config.yaml
n_layer: 13
n_head: 4
n_kv_head: 4
head_dim: 64
norm_place: "pre"
attn_scale: 0.125
bias: "none"
parallel_block: false
init_std_down: 0.00655
lr: 0.00171
beta1: 0.95
beta2: 0.95
warmup_steps: 364
batch_tokens: 16384
MLP neurons of a small language model. Each row is named by its layer, matrix (up: input weights; down: output weights) and neuron, and shows model dimensions 16-207. Each number is 500 + 50 x the weight over its row's rms, rounded and kept within 0 to 999. Numbers have three digits each.
Before each neuron's rows, "fires before" lists the tokens most often just after its 100 highest values on Wikipedia text that the model never trained on. A number after a token or word is its count.

fires before: "b" 28, "en" 7, "p" 6, "ation" 6, "ing" 6, "c" 5
L8.up893:560450500520520455484481552522448559523524514517556528447491478522501647463501452514382571496457526498538493439549446474466526517418493450466453522478622562559558396503484532457552448493430532500502498524451469553508345488546505515465553455518516553422559503563481502478466484478461414475535489466503418572438553457542596512483496507591494491448499414482583442487496499602450491542466471533504537519481435491516446480470505555477596502481501542476419547518419522510531466466560454504509525594412514425474474499513423533422366418441428532529529461551534407476674582589566558511
L8.down893:472437505456510469497531530502479490508440533507569446532522564492419503479548579346557484517515501542434557528528476490451536428575598515476467413463533490444460444457509496450615545539515604533523518414508523602464463432572551576663577533508509513523513558457577438484442443458447563489411524481525506506564479397473424545479610509606464567505445533466467482438634498518504517484443464506601429536420510471511435549507516491504475600566507559506432474462437478547527510483426507501507421455483454517479585560477467526508510562476509510544571540471437523441456561516526481463

fires before: "o" 15, "e" 14, "us" 10, "a" 8, "ep" 7
L10.up668:457543463599572484491480555393543390424510481503519553528430496584521445525539372540511503544394576420390443513503524511588479518473478487556479541548576558432516534489429516544605514462558546532489482537491523496561568444465428446499466528582444512419474421484529524519466519548532460491535531542484561460471543518533525548470546487542447478526504499486522633467516492451439409485436486435486529623409581538500539462340583476448517443431580499482556535461488487498482469439565471459501468490465499510539489415467497481521517520538507518483525462473567560428543538599483565500
L10.down668:470461537510516451507497595406555460502564491532538561547420528579486376524515474528529469546538510484475466517535526555509474517498491632433525546522388500503434513503557494467361564541564502542438511461557522530500510535463427417496486415463421562494485455374475476480478456640510485520501503538547397432530493448453539472499543589593442507403592574506511520563504532451447532525537462462482493526543533511452456482500488430497479480374475462514511508549588503512517443460508461384370486468485458568516586496491510486482504491628524521526445481539525532418549518580456497474

fires before: " |" 15, "i" 13, "0" 9, " St" 7, "-" 6, "ic" 5
L8.up334:442488480596503468544370562450560473626546516491466457436552519551473504508466500533495543488476537555500387512552521494605499511453463395546452577564548503490484498543435508531447541440444512543406436471546466481497540415419539492489455556508504525449478367510505477518448501459543518442474510553558615541493481424483506547494555559467507406553585475501455524493470483509602507515488490533509491553593515496509538415440524564530395525469485454442524563548471520570453501458544429450600440537533576506550471480547488472517572444450399544522528488447518526522552494472538522515
L8.down334:553419400459515471545473481473456441505535549448495514514495469474501571477469448547591528506469524607460533577510415481526548562572452302583438525525470469519423559439478580561527542447533563529493511479493468469565496427426422417501512502458500482441457496622477554545470557498493503526526439567613524451491533451500517559465531508492482460472520448482559488480490418474491521427509566450511580526514615547572594456421567543482548434495567470453526516492564500534483398442514429490568514530530577459504539525479463528468436534452437573493563401485471469538545533455499543577

fires before: "9" 46, "s" 7, "ing" 7
L8.up4:507492531605580448450426581569466428526521543435621546501519486521433515507490441532428538446525417512498474553506489553488535509509496503461450527541541443535516494522363491598502535453530513448545419495500560527534499413544566570495531618483538502539506546513570486539467561513437426460526468519547470479442434482525474516501579433522490478513491552434546516470476612585411463548518498463596543519563449433537494479415496576481523438487477562447535519508506516472530490516576539551518456486516574370490556480416374523419519429506419557437608521515608477518609438479470522491
L8.down4:511538506505498500523525537548506405587495470534464418443451503504469416497462491484400460542509487495586467491496621487499521637453499432543506524540461472492501523564516495472570514449444453374436533499522520458568479407478463418553508379490540449502469401498455417594473547470541522566491498538540497572500406514491539522476519518547515554501433504535494471471507407450564587545457353404497528436566557484480536492550517540392604615545472445555444529514523505383464477488496491548512509522509592515502509457518531491499615521523548513465499548580450431458494539583445459489

fires before: "im" 18, "e" 15, "r" 13, "w" 9, "our" 6
L8.up752:528526460543505568487519503498522494528595500416569485466478454569544518488564497515491496540447448572517498506575546478572503531586477472402484521486580462538429464488490474489524472418397465499483447563474530442573460494497510545491589555432537432522535416493434536577479490488486561520522430531597459459506576522484456487396449502515491511566521388467505525484537470543524542500544456386558543494571456552442602462501469557518573516556468541450562488454480462515568470466516519420570406515535441497565455511466409491529394483579493525563446468532453492481577573494510496373
L8.down752:459564436535534524493591476521471495489436463555444471509467467499530464516483494529518459585479355569508560495533497426625436480525545529429514503473525532552489449651538426538545546446547491350577488476444514377494491494421514598568545505468550494532497526413470464544523423453432561546462427511544540509464501468494456553525520532480508495531512511458549457448447496581599539468528441477528551493535517480504556530604460535531578517478495401447521409451531445535597448563453540515447535556489380464458517530497485495595483524555446442451402525481459440497582489435482461471

fires before: "e" 24, "p" 18, "t" 8, "h" 7, "z" 5
L4.up575:594563491510477594520446495518490414511489459493594481481487492533573534535555473463512484460531561496471503537486484487552468574363484479537516559451476534510546572427521454467564493479482571543463528530548475474596487477497421513520471488495520556415439450502488486478527450534543521438569526491515511528497478568526450524434480494488518495518469481511558530377572473505429473504497486553493547531428499433490505382513623458491557511577604469466462504482442470567538372472592517415570381546561488443458507465497474454493487378560572433527549461543531613555485584500521476508
L4.down575:546430508412519535510516612519510476483481442535558510554478494496475497447412445491554442426536471441518591415492573491597437468523461392471551551626483512468497548493497516409485506497597534541493569405604427555440529505528468473454465517435517485516587468374516522430520534532610534486572574522541521492414521601568586566438560497417497527520498472479471453446469534466443507525503483504414464493585532457541451515485530503462514586489443519567440542460420470564492405530533554492475424552418430555514506476460460415516487576547507617463515533549438463507571518493501552493

fires before: "i" 24, "e" 16, "es" 7, "en" 5, "ic" 5, "ian" 5
L8.up739:505428434556519480480491601470533426572549544532554404458471480473443513527455487494522481610497458531470516558461499481578511674523493420453474538508530559528478517464428605533484516371459389538478429557506487472544453486447512583497520611363481443539461485529490488520451497499513510486505497531538509515476455418566508566537459458460431486619618513514491609498436460527557522575481563522443494452584590542506503427522525551379484485536523446504477527487536542512521439414455455502501482480510535403472371428534534433490513532549433563520529486488475529562521481514555524527
L8.down739:474361447533541449498536514488524539537440476408497433498582513510456549482495497504646498466366565530435549475505524495496506580528457412576542508459422561460458529476473539545631606480480525500491495529512618535583560474411513517487476563476562515509413516619495574448485458510480456425590493549519529471541479423531471541516414501469466505515598462502468532492488443500480501506566577473509541517526588549496599425459574574482531449498489436464508523490487595395566454478563491471628501570509489420431502499470469464506484474548463496513571455576408533532567453444513526497

fires before: "o" 15, "i" 12, "ur" 8, "es" 8, "id" 8
L8.up222:528424532554568448537448534454496394517494527484548509497547509585560477422566377514492574534435555525458426428518440562489483530414525475488544563599525566501466512413482508552552488457570533439428422518443571453448390516517442513481527528562598477432521447530477584475448527516508463496567437511509583507433514454495488482516499521501415392510433415433531499482475467532539477568497595371526571547482575610438483499409535539501580495448533500482509519418532452521588465431513473455558430535476497470546474460508532551463571501476416482418510530487631521507504516512487555392
L8.down222:487469496556531475531497514449633489508417497465561546606503491508441502454518502473508503536506510538446429454559489543515472556463551500518567549480464529474395630474495479493488583550577473507416505519619585496476540468494384512513559448542533524463434534522586507522441528549448454465595418438546536486571458460490491470589532535526453494421514448498414509555483527576503401506461586507479582484463484585474511537416488444420587486464424487539481543521541468454463453493534408468458428489447448439544449541522547417536628425501510459411475461428547597412539535476491487556

fires before: "e" 20, "ers" 11, "th" 10, "ly" 8, "ian" 6, "an" 5
L8.up87:403467448527456486550461556492480484532449455444515462430571478596443504535537441555515512398400488557454486535541503467533502484529435410574499611557509510590526526452501499509467581486540532538470469497516458526457550505433501453463567535441507423518363464536465550566468527483520453507550413533488492525466608503530441553454415508448459516561533548504533574499537478540480503491487461582509524485483514490541520500470557458483472495511603436491461536468485539544439494489498480604530537487513509437475476530534499452529516453594517610403481513503490562681492496406568415511
L8.down87:518481439511505515503512555521457514485546478497510515484528521514499580470544535583530481553408553493395588499503524418580499489543458274464442558525519548547535528476512546514624607499503475507458388497455428506495518564406413504502487530432562501538396439573507530527445490418506548540505544554528488437512504565475411521429489478524425498491434488500544538509525487463481489495527511434555509416562555427460575447511499485527476535418513468498521573445437580568525430459466483481635505511516465485467524468511478500577506499545466525461492467520468481525588559522599491434

fires before: "ing" 11, "y" 10, "her" 9, "he" 9, " of" 7, "w" 7
L4.up646:614495451458532498495455486440474508588544446491560475403524544503512624459441497485480548466405547594534575581555514468467521523441523459500507550520598524510491426535495567447469451499531501536411509496483452404470494460544467461416531597547528497492532552584493504666473449537506441520643497457511505538442557514581484490385412524440422494449446450391549503454417470518428460520489452495471629498550542513469539519512503529504537467441521449516461488463497453384567399567548482540488575536569547470495465523487532494421391507454517513502506456521493468463501482524538505544
L4.down646:552470504487551584475556490568438523513429502602494457529479554512521552464421539430506558418512496525546483559527474395544564472421439399509435415503514499469557505614517515505488548518516458521472520464509542489447502493450528524500458532514474575557527497529515376485488548513478472434466608438595516490429489457542494499395407409607424526530485513441428505492480545408466500478524438521589505510523489526432513490538495503496461486457437450466480519515507539467478524544525578367590592547540562603508597477429429521423518462559471462505545502515469447402579578476518569466

fires before: "e" 13, "im" 12, "ow" 8, "er" 8, "r" 8, "h" 8
L5.up306:528478496516453468478482582433471520535483503446533479483516541500565503501577497450479455511486501628431483524569568509539473533517479490496511526494597570555514502475527457456564577405362476602371530502481505510557428501499424471547482485468539522518481374455440493648480492473465505428612474503571473451487540529537526542488498503525492501513572501537453584467513464531451397575545482457550548560531548552508628486451452511488519425442596462484544490369501602524551520507482370554482421499517476503472506510497407457524413478492502471465480528478504465472587507429514492460
L5.down306:495580444503452525556555511529500506526446440570462481517466455472580473521553556492463455591514453637463539536550511510546413529544539559414588490373501528551557428544511341458525549522426462496489537452460572512567401489420460557560550487523519488599490470429414422530498440486412524463495469518591546473508522487515541522537434544492497585438594513540513509538557492494512452455524487497481537563546517532467535517551369428545493563457471468479489473531506542449516458567514461536406516526471472510440511519558455465485463499589557470429470538449482494456585448469470462498

fires before: " " 48, "\n" 10, " C" 5, " R" 5
L3.up406:485467527646455444516469533429551502515388473431501407459455486537472555473461545510426536510427588542582498536502497487478442519420441508606461549432538474506467498500417541522538520488487553467494523576574585418526421522534487494560550514476477608451476487520536552471386511535490500565513473574456542482505611468469563532554539453476564536533494439558487597494432484564429435440569451472515533446443504463570520484495410484454432450463607476451492594466499470594433483422515468437444433554562545500438484471407507464556483407507466496534483492593566452475525547471563511526
L3.down406:521544508549312539484492467478464592432478460482485488409457503486469478548467455498414439436499557421479493555491550501415534510566380600495470390461501552522537448548536516531489529525534478428506463554587481532492490537514505456480523466536573487434478529617536517412492501517398512528505576467531437509590552522516536443661510530511507494526422478515518512600495498495476438434496455505509531492476414477498565495629462406562422484458519519604500527479559511521494541510441558493506502496467472466492543441460559464494493364472463496546483512563544445500484529520430504472

fires before: "il" 41, "re" 22, "n" 18, "y" 4
L3.up618:489544513496522467528471499485407484503508586370547496467541520562579536462524501459470535512428480574408501456556489517536597501495490475486530485537528473557466610441505474501549552439537479524554527526543480486571506455471466482390471470486540511462405501506455626465473535449453423488635448500471458440586629447507437520472420484454426494491480538419601504529491444545455461521475579520539545491470583577481561433418637612453555479480515516536465536392384513490510526466527455526531518530484502423466498437479399636467512528557469517539529423574514495606547538464550456482
L3.down618:529507492427458543517503506452438503450543479502533512499519476414389534469489439466576446546521529461463519519511397560493529498560485652562445524498419503501616506436364458542498571506466467472475439539407581518471558488506427543519482491473514467494572469518612486515455484554533505492495513439579468472494493563537489459502488529489489405406567632572521538458554526509497573424486425546548491543496541475492473482463393495429573424452511487596427465551561499513508508427387507536518441540508419479548530491575516521488572470487513569482456391544574569490467539478482590561

fires before: "il" 39, "ard" 12, "ro" 7, "s" 5, "nd" 4, "g" 4
L3.up543:554551451430509581575508519488483502514610484484489479493549500545506513489460512456576500549575478547436577538486509504552579511493406404519481518565481480482371518504510453634614572466524561556538579488524468469507404482443395489461584466532422446481412482490495561467466532368478501561531406508469610549563510497500446570497400503386538538619487524367595502497567565513495453508484568483518470531482504598481511455497565447474536517478520426576446480525391527505547528483467492530551531437498535462457486498492504484510517525499498511589460500542434540504509473491512450487
L3.down543:439495570419482544473442402524556455487465572553547470406525516522609392525509465448451530476582548473468490480436484476460563526479450476544472456477468556584516492493452504474464474434473429465518555539508492484484477490561514495458456517513497450443519488523418544545521541627480521575554513487596408494552550541463481357477530567443532432452443490554494472370505511532522491405464409496528521468561583425350489479527517514531564510569589479542487453482542520635577452519470522506548457488553489571510502447439480443500507489485566562534519494484506528505406587417573457577

fires before: "im" 26, "w" 19, "e" 15, "r" 7, "our" 5
L9.up256:488554478605539605486504540531459458455485515487541510491514499577546478457482550488464475473502483550534582507494563526595490524523485444446481570491498477489509489493473493505623523462507428566450485524431529440459473453450490544499512528468534392450462458496479546553527491413498516558525464471508526496533494502532480480478404495401546500573508469438520511412499508501461532476533524521497472533461501567424549413573563476492564543545510391428535469435526585568526458526522498403563497545504507377523480528461474467553428536427541591491475462539499507579544501415456460552
L9.down256:585506499468531488519515479488494507536503480392430433518474566569619460462478477459479427561519452509530501433606540430521438519455510484443418537443482510559506470635561554577471526454477447394513592478496414501482473520489535573576462499411522535533493541480433497440616454533506530570592473575468446495469533517579505545456529510475513474566433489505557467364489544495524506526571482425466587485581539448580501522548472558541458580397537455520494485457480452499600437535420495492486513499434482443391489557537489430566532519534477461496443529543384437524482597411530453478

fires before: " " 68, "\n" 19
L5.up19:556489516593486433474450572455512521465437495397504391426476474543466515479473492443468482449449540595538530450488490416446501513374422490542506585462505414515428469499417571565542580468479499496425540589544567422589417472504499522528527520462486582442501510545537553492407531501458489548509498533499546479513593423472508534550509457491518480548474444525489565482443485578506414471607477508476548478474535473543491457512432478442459411484640478505499603466498470541455475421443414446455474491551570504409501472391524459586490422514482412499471524541541489487516488424549542525
L5.down19:490507497539340517496495507463504634450438461483478453378462449483416479538508427533446438455491516444464495527487537502420525485524388541547445409486485525567530432536510530535529528567539467442456465520580462540532467546532488448480518463537564469465518504620589484436487506517420466535519574480551496493548546497539542483663524507508528537525411435535506541606456526503475409427480445481499555471482428507513569470597468425534461428471520534606483528501562526537470529506455537525471507501469453503490545466460545480501514368496465529523474530520562440482502503456456515491

fires before: " " 24, " |" 17, " m" 8, "ian" 7, "i" 6, "ch" 6
L8.up657:523485449543547530498497607443556498538449548471527459492494522473468599534437513526455585529418535605440562548541428522531524616509506394546486584588514483494538481490432574477459531481440531594476524586566459529523505503474453494489474578402479494474502498593487495481425503541520520488526472543576545569477590442487440584589508567476539484546512511493462502497483469543455454573443521554441515526484562606589552419420561545505452453510507474507502512494472553549439428521494461514559447574476527512571544418574440582578548520517382527546489530565494502544500503472549436548
L8.down657:506488465549535443554450518448523442526530523447583526555531516516490563526480447541490535534421552580401545515464461512486489557493450327488428500489522465547413580470489591465545561475522553533448471487514553470635550445424489454501495446446492494516438505560483578465494529420510440527622460532538474430473536449481533546482469517547451474538483510503490479442499459502442457527573522430460546516523504538498627478451618513443468433478560505469489601476534481519493406486569423478621538580566530450506559531516432478490455521380467538475530447545497538515485555446541434523

fires before: "w" 19, "r" 11, "e" 11, "im" 9, "ran" 6, "em" 5
L4.up379:484501481551450541499540597552484531506582562435527589487489524555574498408452503560477509581503451611457522514499557483481515545539483461475477487471532544596396424447518455575472527408366485501459484522374535382542380460483466557538472493410409485481489459516470461534488532429462477490590466574543489474507495479529437569468503539548469505591517402537488470525553428558514526576483494445505463512501479564468593522469431583513494490534514457462574481445502568539604443472473440470514437536552487509467519550465453526568496443504416513454436522505485466538554534516546544493
L4.down379:499599436572526486530565542522507564569505495468449517569473508461540429440365500491544457488515421633404567524518565503522433460507567431445433494452571485513522390567535442596532524430510483324511455512452514446492453525425479558581530513503556496525548492483482451466555441470427555523534380508568522467455474435464461501469568506509422579529511429399514460481517423532544544484478468426533526507507500498470586524548438556575513523491489446510528429468555483569587464561432542531514560523529411480527518539496436556542539494532461548428423549493438489513596542511516456478

fires before: "e" 31, "t" 17, "et" 10, "at" 7
L4.up623:483516515483516526499518544556545509504484463446474488623529509461524501501492528539464493371361471541544504407437445449553525551539496435519407452440524576552544538529511507484519462430449431548451533557455445463538549575500414394531506524446501496421502391481424565558524442549479474432576466502384492488400525548477476449426519460457476540482495540479634460411598499445468532513523476492429558413533577566463533460581554554513544528528602415509547475454433564544526485491601517452559537532567516499492540516542506535464492523451507494487517468594488519506577594432538519554
L4.down623:573453510517560529452614581498428502514452469469498494496562522501544448428497529494407460514507510442488445564484523460486456559476593542530393488506515539515489457407524422465518574628422572504492553517526514454558484509540516549560407553392562423525549503485540496464538511539605475490449469517463510466493400518544508487422540500549415473595504595546557463529478483479506524517624479424519542467627505503510586535517413394453418544501554527562515473430470584544466482568453526539561411506445441538429474563402488479468543488487500483523474415519532432433492544429458499491

fires before: "ing" 17, "ed" 16, " of" 16, "s" 12, "b" 10, "ly" 5
L10.up600:503422507582581541470452513533460455576518551507562489492585411483530559454517463484501616489426531545588474482483365455539581520445528479501449459491536557495481475534493590550425514449534407436443493497493495471497563458513511477409520574494513477484524590680558535543515516538531448441492445448560450479532523492607460445523491407461460448556529416532626515494454521550448548550531452535594514479558473513531510514532521561412509464463492460394559467515574448463584359504547562508458552476524530449491511500505509601479408492438449469444641482523498492463522472479464508557
L10.down600:461522510582554447584436448538446517484464557486527474558488532641474454441397560477518461487513506497570494476455547532569528462448450449527469421430407468468525442541504515468563520514508557503439439411528622495568461469490551554597531503502416606414526548510478490409604525507500407444507534540469497512449482494560476540482549454569416533481445564504471527477529500509462474503452541423515520524478488523477494498543467552447513531539553520614461433524476545498586513561452563476544461530455512581535510475384438496474517408529507455481501639464417444487526590433555500423

fires before: "es" 23, "y" 21, "ed" 12, "al" 9, "u" 8, "ing" 5
L4.up167:472520507624541541568470481510564494561526625503501482522498429502416535527498468525462559531468479496524590537518451465489472541456483462528464527505547465540382488469390576537465525443542520444425579463533549409517388494511518530549470595459514365495540516505557528458369544541518494506501516581443637477501523425508541526504502441450443508538596533448448463539482474493517556552526493596545533465431482465495551520398533554474498480521449496462488495480539556506502464534479556438501507552540521539439465448403451556474472539496438624498531461527579506523468553518451532388
L4.down167:516506416436583517597498536570627521534478421512621519526467531418487535591433493528438416510515523479530488531466513437555534456395433490568415578515458426471516537572497601504464487444508531472463384552593476438418483412487494550469511617583516464420527532467531480458485426558632517494477482488561523459508516476476520513523485470398468546472494512386514479511449554437438497511544494489471565449567508516466439561478618465407542498497464512590525523575428539536452514465555525511447477488455542458562510454513510474558474515522569553491448589489548455464531520594513490449

fires before: "ing" 42, " " 10, "g" 8, "y" 5, "il" 4
L5.up403:421508529451513612548457534504482468473546550539469568482543488503431532558456486481563436487477490577453529481485450561507537645583509453528437495592535455529438463510417467522539603424507469535530518578574504454501371488428466541416480516433532411448455480496435616422479515528443451497562443552385472442546533447532444468528493505508452494505524527453454581560460458513426600604482556583469552455521560530471537515512579515505530469547419548475501556426437580541532471517449508530510587465570460483522438405539453544487510579528491507565416460549509524498502541524521502411
L5.down403:530516505558497544461479494571545500472471498417460471433488391364525492582522436514424510475448509481435523543476391502472567487443432552590402538440515524499575548401414524430470469583478513430544474560551551440546444468511494506496448548517542428538608517485480515485450448650487488492485468426555505486554482465446517434451505485508479618499517423580579524517488547496553417461470514540554569480543606512514509534454488534456561430425593448459487545583593456514525459445514534493472429523467451573516477543411525471534452464510521542468525480577516451445469483541503476646

fires before: "ed" 67, "ing" 19, "es" 8
L10.up302:518373552542543470521534570529452511473453471537507551580478413548438596476577468602498525504543489531517568470495486472531530501431448481587425493551469428452482430554537547529541614456518548487460466434520458468574464449582406482474536489563496470407492478500557489502488403550498509425523434575481487404483438499537513434534406426436367539513531412383625493516445528515540442489488558575549537495551517494479485492448568514464565429430520491454521536545475516432429535458522545511433511523493545445555500501522478522386409516544458400631481484581554498525504547496533543430
L10.down302:419476588591487455481448501525456480517484496538546455455483456543410498398423479504516393571414382477558500517509571548625495514498521499389477470530527473375541518560541543554599490523465534540532536452550541427524518503433444596488408566458580552456586501587493519547478562554503503523480512495561545450450414527500520528481585419463485557492483521461474487470432482579501531481467478515512455455547469535492561445573456523474573512541562453479448495539482538415509527450530411568415548466427534455503478562467465477552522506438450454508518534488496406495493519495530459502

fires before: "ich" 47, "o" 33, "i" 8, "os" 4
L9.up385:607483483550496464595495564430598427523587508474475531410590471611497505493547508520541536481416539480456434392553463563482542470439489454496530600637586546445484519446427541560505479400557472455470445385448515412501566534527399465398572496512552451438403472547534596590525513516520472497528394517504556568453549577489508520549496530464452442467415447444557505509486520462492441451539504442485568480441520512471566478457469546471556450400530526503489491511442430549513393528562495402540446473434470484521507431496494464499539540545511490480495468564611520572565485558487451494
L9.down385:505458540582540441552416518431554449497485563568522539526544503535474460509568489515503477459506453493420422432522481519515510500472522450519588589594506493508483570432411465509513530449500470507398544516563475524464547429505407497474492443568452494528377534450551521506448532520468588567481532498475560534489478613442445559633498641461476414537504522515447572605466551491541469489556594478489556538439513504487516470516519412429538463453428468527593484536571432442437475529565411469533457431456494515476518488453586452510452487473552456548533532486517540463534437549527480616

fires before: "es" 19, "t" 15, "ch" 10, "z" 9, "a" 4, "f" 4
L4.up603:513454499545587500497382531429444417486576521551527557554471517515498528527514438519633523582500548571516548576481492504552432448359465491566476516505483512477484577533461494536559566344559508493526499477493593450673527449425483554468512534510461423406384469532446531584470554477520500488520574500536534393540475482515505542512509457506462474545582460466496564528470480473503541519537500511526566498496488513546519498465513478409467401448519546429475555491396426586464436398568437422544483537461544538550484532519476549547547506454510466464504513550514468446528495551444496539
L4.down603:496600486443438541394447537511531427520537476506519502506540504472479458501449480457518496535511540487600471474470437485573515434507419568544516434551507514507523427469438496494528495522492440538462532494476473390456444488477574493462479521572578511486467527571549440507406539523451523366550486441478569507380579527526425506581502503485494461495384600552500555481521554630627385430512423546578509573473526495428545584538456487411467504505548546486519531467461474594582456462440518523565494490539515526505448543450480459542499440472430531454475437478487516450504409466469565494

fires before: "\n" 68, " " 15
L8.up576:504532471657461422528419562480534492454445453430512420452529523462422516482527523480452421487428554496471446446484517506442455487500444491551475559496507479501440406496408484493589629464473467528446519613547550520587455468484447561488565469399529504432481472553515577473407520451495431585494510565515498476547546514508515519601476419483494484514441493533456621509457488518409468498524450429554521444446562471578516505486446436457468389497549530495441646499512434558429467430458468479458447566539493503470507468443553462574495416504488502487466460509567511502532558474537515465
L8.down576:467530521537282473508529516484521541459470473463488483434475485430424543529466472502487458501473465488486521524452526533385565523537476656518429415478491538590516479514460493516499576492524485452519492541525449532491509548535497430547498442518532564480508495638563458414516471533429434550492537454508506442548532490515528495603537496492494515485415468596490542628495491491447452472408464505509556469491459435569598497520455456463509443458505538563493551489547493554480535489442548553466543498452549466483529426497549479500562373502521511507442518531551464558489542440444495538

fires before: "s" 31, "ed" 8, "n" 7, " with" 6, "ing" 5
L3.up11:422476559525522486455452585535526404513568525537595455445549461449520531428470487490446542514502510505561614464466489465490488491456456491388479494487461551533541420551463558488540424522455516647449535498479505448494495465429480515459464635395586551451463482611493627537498538594535386438513451474518511491545473540537442470407506406488455448428514504434391490401517478552556545509578521524493494511596585484529590550468542552547481482569522477477517466479433488442589431452547498580500541517583497521535447534523471553459508506491442404374569473487492548458496460552499534534
L3.down11:449473517486470528530501508463432484562609634470590543547487531572501532469539542511442404480529424463557505566580595524461568411454483450510498461486484415440395443522605507468416537443470517432516402440492446556604467517618530584609501502421472541469577589551478508447477483486468563424433489493496475491566558440537529502508593567551464519588498517564521504531486545540442439451481502467462559480502445521454492523512444574533453516533508487528508536509565446546499475482406477506495473372500567521524525464481434427495516486412452444483383443491440511483497511516522525457

fires before: "ct" 38, "il" 15, "ot" 6, "t" 6, "y" 5
L4.up757:469522530485490470518390572497476485481474588430510532464519481508468562495468539467554514523477511590517470427537442480563575595505468481625511469606429491519507494486495489564502541512509513525468526518539490573529483413353504528495509537453467482424405561514397513537435563376526479514496522495495591467443598523489422531515518418512438528500512489501487556493460431546532459558514541518579557468515596523476523525539481599471559471485448530469458616535435535531449439389485554535576530496556462464451553524475435437492535533479452504358498452519485569568532476396549579513
L4.down757:530456536460533512557392448562557527526476513518459524524461472566461435567503452445502504453518511554413444392446393469506551497371459494544481544467511449535517513485491459465461476517491386439443542494626463506477396434543551492530506510499560497446538464492494498479559550497571496430454525444450522526434509542447479503498450618550545555457469447494457574530542522556504481482591502501510540465526506480478593491557501459575459532425582515610462496604488520517469488490431572542603413519531426497419536462447370577516529489503567511478466463458543439449443513576551514557

fires before: "e" 23, "t" 8, "he" 7, "p" 5, "ep" 5, "as" 5
L9.up766:566368465510446485472375551470495465520467513508531410504492495530562578454506502472592518495442586496574402441486521445490533533491496487544449479551565543466524542460490506469427525446501543553496527532517447441564405409505447470508437564518511463473506421462480505601517490542606496392580545578523528545440478545509466531470543560486412399453497526466508454381470517538526537467531535439478579469525501465533529500561609478492593520509469503544465514494363525577610477526528510423576407518553509479486522564464487458489484488515494493554452472535491443493532552466493510505
L9.down766:511434488490522403509514554536554469627457440478499587545420567492540488536520441482499486442355461469559536464485555540550527529424496563480475472569500538492482432497514503454524486534526528479532459439594549464532564503560512532516468441392534511428484443427488426467654458548585472526473541551463496468439368548483529479411498524491450470536473523487481473458435530552547538573538414401466551497588406538495465524478527458459574516535496525447495502493422541636509453554482499509473527439444512465483498530534533390581498591574562585549509476449527427531520516493549515469

fires before: "e" 22, "ep" 19, "in" 5, "ig" 4, "g" 4
L5.up392:543548491468537352520425616496525477576491542511476448500430492555574519405398571522573465479408546545481462476465456418476437501528469478512490478508475532507478504477482542529465530512480427485407483576434457487569440519470396486500508491465446539395563428445514499548548498419588436461509498531512504527406558561487466447552501524449552518422430511487585509454590529475489550429550557402402468432516463531447485489502568549451500403550530404551505488521419468549519474495525416458626544552460569597551496555536544496500490515501455467493482509506511536610473582505567546494
L5.down392:561427546408529517481536491532503636568470549585565571511493478423496505517472515452601507435494529449549496470401439450463412433564536513524485451501460503578494420525480521491547520566416610453531513518491455476529467458679493524534503542458525461500573463437491491476563475455573549420600407527446617461471555478514545483508446573454507583452411486499460509433466549475494559468454491526414552511523419484498428508560503504495535526531497506621515444497531450549453518487485503488573505542490466490482500431429488553539488511518481531526451546422555485549482523438565407489

fires before: "ce" 17, "es" 14, "a" 14, "d" 8, "o" 5
L4.up407:512439460534475530591489511436505448494512455547465551538470581489506523455561432530587498524519568508551453556540499540503490496526512476527525561466508518474463568466444439499603426482500651554481445481516427387519523488382389529557507513555441478519406424532533559528486495509497519456511506457449483517488489532608559574500485532404477482567512396456482568552472499465508484511466488435568529522472450511492492518436538478512544434439632444413564500525480407561534443373560521515501551518448530501559456511511518494573548473467469487491458575472578556498530487563431529449
L4.down407:535464531442477488508514460456423544556481380510551565590465517552507431506545469436521549459474462558486564421504486517524594482510449576471507402441530477549497486446566536445419402512501492511443526398585400523481537533494597526510497492531578481527407461524550513454517505533395535534432536449479414507499577524495489533519522542471443591472479501417524510552534518500580502461604462576591460559437589484506461471507552510452433536557439524469497444555444536530502499519485497505371549593564494460610462502563600519561452476484575461571509535396446480415464423499553468558

fires before: "\n" 93, " " 4
L8.up169:502527502594481459532402578523567531455421560425501387432493462530463469468472512457514506462395544526464493519447499458492491505436468494538483594477470438563495485527472582606575574454491454549431444583534492456524501465467503513519596506449468580462496481545506545495400525477425479530499491547550536467492577440494512536570538442510516531592449433490462570476397541506455405478578465457533569417469588497531520418503432492470422405501613497500491641497498443550456442431468442528497464509517518524464505503411528481594426445478446550391453514525532473496576527526495584519
L8.down169:483507513515375465496558508491511599469481503501487490428468459444439489524511436523493418487501454475484482516481565508414510470524398667512442416493464539569516493542513525468516537498500514411473498506507448528512472532544498461520484433549562467523507507606544454400530492542414463504521572454505500486562504487505547492639531499505527506480447437525472526605458529477470442471472485493480547457509458467551546481567451437465534425467506515578518577480573534523466558524482522545439501492470525477485544463464518467489562359479501543524467538464535424492543500390472503552